MLP neurons of a small language model. Each row is named by its layer, matrix (down: output weights) and neuron, and shows model dimensions 336-431. Each number is 200 + 20 x the weight over its row's rms, rounded and kept within 0 to 999.
A block is one neuron, or neurons of one layer that tend to fire together. After each block is what it responds to, as a language model described it from the Wikipedia text at the highest values.

L8.down1957,203,170,204,195,200,184,219,209,172,187,176,203,205,210,209,192,201,193,209,193,227,203,229,216,191,212,183,180,194,211,152,72,192,215,182,223,222,201,212,190,212,201,203,193,229,210,186,211,242,209,187,184,216,226,207,189,214,179,198,217,207,194,203,209,214,193,207,200,218,194,172,192,197,203,134,179,208,218,199,199,186,206,207,149,191,203,179,203,200,186,184,214,198,181,186,199
Responds to: Clause-ending punctuation

L3.down49,197,216,206,195,199,210,169,221,186,194,187,184,202,200,203,186,221,197,188,192,204,195,196,204,196,221,207,202,189,184,203,360,210,202,202,152,176,192,200,180,158,158,198,206,212,200,215,215,196,168,198,218,195,200,218,210,193,194,210,197,185,208,198,209,222,195,212,193,219,171,206,182,211,185,286,163,178,195,192,188,197,173,207,190,194,200,224,215,196,211,193,200,186,195,202,179
L3.down213,215,191,209,190,210,208,170,213,161,187,177,193,201,199,206,196,202,185,201,190,205,188,193,201,202,226,183,184,190,189,190,339,203,194,194,165,173,188,196,172,169,171,215,190,206,201,202,201,187,151,192,222,204,195,214,224,192,197,215,197,176,220,183,225,204,194,215,204,215,150,214,194,219,194,253,183,172,191,207,187,206,176,209,193,208,199,223,205,193,217,202,201,199,196,204,196
L3.down558,207,188,202,189,214,215,189,213,153,201,176,184,208,204,204,181,204,199,197,201,201,183,195,210,202,229,184,192,197,192,188,347,208,184,196,165,173,182,189,178,171,165,201,176,214,213,204,214,211,159,198,223,192,208,201,214,190,187,217,196,172,212,192,205,198,196,218,205,220,154,212,211,228,202,275,160,174,183,201,204,214,170,211,193,210,204,217,217,203,214,186,212,201,208,199,203
L3.down640,225,209,203,216,198,203,195,214,187,198,194,194,192,191,212,199,205,190,200,205,203,182,194,222,179,214,208,206,195,208,184,394,204,212,185,185,201,201,202,176,194,197,185,184,215,206,204,203,240,169,198,219,214,198,218,207,213,203,217,179,171,197,188,213,210,207,220,193,224,134,191,209,204,201,285,183,174,205,185,193,220,186,194,185,213,215,201,227,202,218,203,213,194,212,197,182
L3.down748,210,202,201,191,190,222,189,214,196,200,184,206,184,201,222,199,227,198,196,217,181,182,193,217,199,237,184,194,182,189,206,325,176,199,210,169,179,190,202,196,168,217,204,194,225,205,226,212,179,150,204,206,196,196,217,214,213,195,231,208,181,188,174,191,220,208,217,187,198,151,192,192,231,165,230,171,165,200,166,200,219,173,201,164,206,224,195,194,196,209,199,174,190,200,204,186
L3.down797,207,211,206,199,209,212,177,211,197,200,197,182,191,210,213,181,223,205,187,188,195,188,194,199,203,224,200,206,178,175,204,358,210,203,209,152,184,196,207,185,159,147,208,213,203,195,219,209,197,181,205,215,199,195,214,212,200,193,207,188,185,215,197,202,214,203,207,191,213,176,200,187,207,181,282,172,184,199,185,181,193,178,209,188,201,193,224,206,189,213,195,188,184,187,186,171
L3.down1219,199,183,200,200,203,218,192,217,178,198,198,183,186,215,222,189,210,205,200,193,211,197,181,207,195,213,205,205,180,185,199,390,202,197,203,152,186,192,199,190,171,171,203,192,209,178,213,216,207,170,200,205,194,197,199,203,203,214,223,201,165,208,191,197,221,199,197,195,215,162,202,184,207,191,290,178,177,196,200,192,205,176,184,185,207,199,214,209,192,219,190,204,194,200,197,196
L3.down2050,189,179,215,210,209,193,185,218,206,174,194,211,175,207,214,192,210,204,177,199,189,193,207,191,188,216,197,200,189,175,228,413,193,208,216,158,188,201,189,187,186,175,211,190,216,213,239,238,215,186,193,186,201,196,207,193,204,200,210,193,192,205,198,207,215,178,212,209,216,175,190,193,198,198,287,163,170,206,184,198,206,188,189,191,195,181,210,193,205,230,185,213,177,203,177,200
Responds to: Paragraph and row endings

L8.down1530,185,210,182,200,226,191,229,199,210,210,192,186,214,203,237,183,213,217,224,181,199,167,219,189,185,177,186,175,202,209,194,66,202,163,191,209,201,176,224,174,191,205,217,188,203,185,168,211,187,233,224,208,191,211,212,203,209,231,186,199,189,197,189,210,214,164,217,184,195,203,207,222,189,187,183,245,212,217,197,215,178,225,192,205,254,197,216,178,195,230,210,184,189,225,180,210
Responds to: Closers in tables and names

L2.down210,188,206,134,195,203,181,194,203,191,200,235,160,227,153,176,179,194,238,163,209,208,201,192,179,234,212,210,202,203,177,179,234,199,210,175,213,166,175,202,207,197,203,188,213,199,203,218,213,191,181,177,213,202,162,193,183,222,184,206,205,234,180,215,215,184,170,184,222,189,200,219,188,237,218,218,227,227,185,212,170,185,240,216,242,200,209,206,159,182,191,195,193,236,161,209,187
L2.down243,186,212,197,175,197,237,200,188,175,199,192,196,209,216,196,217,222,157,178,260,200,188,185,181,200,196,183,203,227,195,208,210,211,202,252,200,218,217,209,234,178,193,194,212,195,192,211,171,159,217,205,201,181,194,175,200,206,193,216,197,181,206,182,197,186,190,168,222,196,208,160,198,233,216,180,201,202,186,220,214,178,186,200,206,213,200,233,200,224,195,221,219,199,210,221,183
L2.down470,212,195,202,205,160,211,174,239,191,186,187,211,184,195,174,175,249,210,193,172,171,218,204,208,192,220,176,211,205,167,206,177,168,215,195,237,237,178,186,191,231,202,207,222,211,182,163,204,227,205,218,207,247,204,221,213,216,194,197,191,208,219,227,210,223,190,193,190,202,170,171,189,222,197,203,247,235,195,201,200,186,191,168,205,209,206,173,177,190,189,197,191,176,187,199,190
L2.down487,190,201,175,191,159,220,234,196,225,204,253,178,198,198,199,188,167,243,184,195,225,216,239,196,202,204,202,223,200,211,228,191,152,167,214,216,187,216,194,225,202,202,219,210,191,194,231,216,216,205,231,199,203,201,206,194,161,211,182,219,215,209,147,211,198,183,184,212,170,218,192,206,239,194,191,227,190,226,179,189,219,208,219,164,174,227,193,200,186,201,189,198,175,201,177,187
L2.down1100,207,211,169,218,209,193,197,211,173,216,208,213,191,206,152,183,190,169,209,200,189,223,221,198,221,223,237,238,193,199,167,170,179,196,210,200,187,199,215,204,207,205,211,210,229,190,186,213,202,160,209,167,179,204,204,183,221,212,189,205,219,214,214,194,189,209,193,218,222,184,183,183,252,188,192,186,242,230,208,197,208,247,199,189,171,198,197,219,193,190,205,245,244,202,224,226
L2.down1596,192,198,175,155,167,200,186,202,189,185,218,183,200,234,205,232,210,181,182,199,191,234,227,189,189,210,206,187,203,192,213,174,207,225,199,201,196,241,256,213,212,140,237,183,223,191,175,207,220,190,180,179,227,213,170,221,143,202,222,204,207,211,185,176,197,200,215,191,211,194,193,202,209,176,188,198,166,169,216,184,189,178,192,181,197,200,252,214,210,169,241,188,201,241,218,211
L2.down1833,228,212,220,191,207,219,183,201,217,184,158,225,181,188,180,192,176,182,196,228,211,209,201,221,187,204,203,189,234,247,154,206,212,180,225,208,232,251,196,190,228,228,198,198,194,202,214,204,200,201,191,184,228,193,187,181,151,195,219,160,207,187,171,219,217,180,231,186,158,210,195,199,190,181,217,181,197,245,197,171,198,212,227,178,144,202,199,209,216,203,183,194,204,210,215,196
L2.down2132,216,227,197,194,216,203,176,213,171,193,136,219,172,183,191,191,176,172,223,183,186,205,199,190,213,172,187,214,187,203,190,247,157,175,194,194,218,190,169,174,196,210,190,215,157,191,212,162,189,200,207,188,183,184,194,178,185,226,216,194,202,206,217,187,230,230,201,201,164,218,231,220,231,227,159,212,206,191,191,190,201,200,216,183,221,175,221,228,176,189,179,147,187,203,193,200
Responds to: Numeric table punctuation

L3.down65,225,191,216,193,203,196,204,224,199,146,221,196,188,193,213,184,202,211,198,226,201,224,202,172,225,179,232,170,224,224,186,187,193,184,241,225,164,178,232,189,226,223,232,156,215,179,231,170,201,176,138,164,223,213,206,186,224,182,202,177,196,208,186,192,206,173,168,217,201,211,180,198,219,189,219,178,223,194,180,198,202,214,178,168,226,193,210,189,172,192,219,211,212,187,220,200
L3.down169,190,186,192,206,151,173,254,220,190,156,193,215,200,224,226,175,202,159,210,220,195,194,207,195,169,199,161,236,171,222,177,189,181,197,219,177,227,203,191,233,219,194,239,183,208,172,188,196,198,215,215,194,218,166,189,209,185,208,222,201,228,242,223,180,178,246,206,200,195,201,201,199,188,187,197,196,191,198,205,207,222,233,209,202,199,224,188,181,188,166,202,210,181,167,220,196
L3.down262,231,216,189,213,207,196,189,229,175,183,190,209,224,171,196,209,189,216,221,223,183,212,233,220,214,209,198,160,207,183,185,209,208,178,219,182,196,177,179,202,190,193,210,167,249,210,202,180,184,214,243,194,206,212,196,207,249,185,235,212,207,201,181,202,223,200,212,215,184,160,227,166,179,233,210,201,214,231,193,196,211,184,207,150,181,196,193,196,221,230,184,217,193,229,171,183
L3.down447,189,178,172,213,213,174,226,214,184,185,163,206,194,215,179,212,196,221,208,165,242,183,183,185,215,176,211,190,208,198,251,160,210,193,215,243,187,163,191,189,221,172,220,216,187,173,197,209,161,194,216,237,174,200,193,253,172,199,183,205,213,185,213,177,193,171,185,200,212,233,181,212,201,179,184,227,208,215,197,187,216,212,218,217,161,190,196,221,206,219,223,191,197,194,189,166
L3.down1544,219,204,174,202,207,229,239,186,176,196,206,216,202,182,210,181,220,181,200,212,195,184,203,203,179,189,166,207,225,200,202,175,210,217,205,151,216,240,207,175,197,230,185,215,191,202,217,200,202,185,226,193,228,221,183,217,202,223,224,194,209,167,202,199,158,204,139,184,198,230,180,186,176,198,178,205,227,213,169,192,191,211,216,228,162,200,193,182,181,183,175,219,220,215,257,186
L3.down1699,189,163,198,205,190,189,244,189,212,190,160,188,233,180,188,200,173,169,205,225,193,213,198,206,207,200,175,220,214,195,163,186,198,229,240,225,180,187,195,210,172,212,202,200,230,228,218,214,206,215,198,210,216,168,220,192,235,201,189,185,206,224,206,222,206,197,200,257,193,198,205,175,198,192,177,192,205,225,220,187,194,190,208,204,206,198,196,195,211,217,209,195,182,187,203,183
L3.down1788,176,212,184,179,225,182,219,217,194,205,188,195,226,201,157,195,225,193,194,171,214,206,182,228,215,161,202,199,227,203,161,148,201,237,209,169,199,197,189,231,190,217,205,220,195,212,179,191,222,199,219,199,182,186,211,192,163,184,188,183,205,185,179,191,199,214,196,209,198,189,181,204,222,174,201,199,202,227,220,187,204,212,199,201,223,206,201,183,195,199,185,193,219,173,182,226
L3.down1817,224,187,231,199,229,206,186,201,208,170,200,190,198,197,190,223,214,183,158,209,195,233,187,209,220,221,211,157,195,206,195,212,170,193,153,221,176,237,169,178,219,205,199,186,218,213,214,192,211,194,198,192,208,221,195,199,197,202,197,231,190,190,223,196,163,195,217,232,216,198,201,217,221,184,185,219,227,226,181,195,190,230,175,176,238,189,232,206,180,197,185,197,217,234,175,199
Responds to: Percent signs in statistics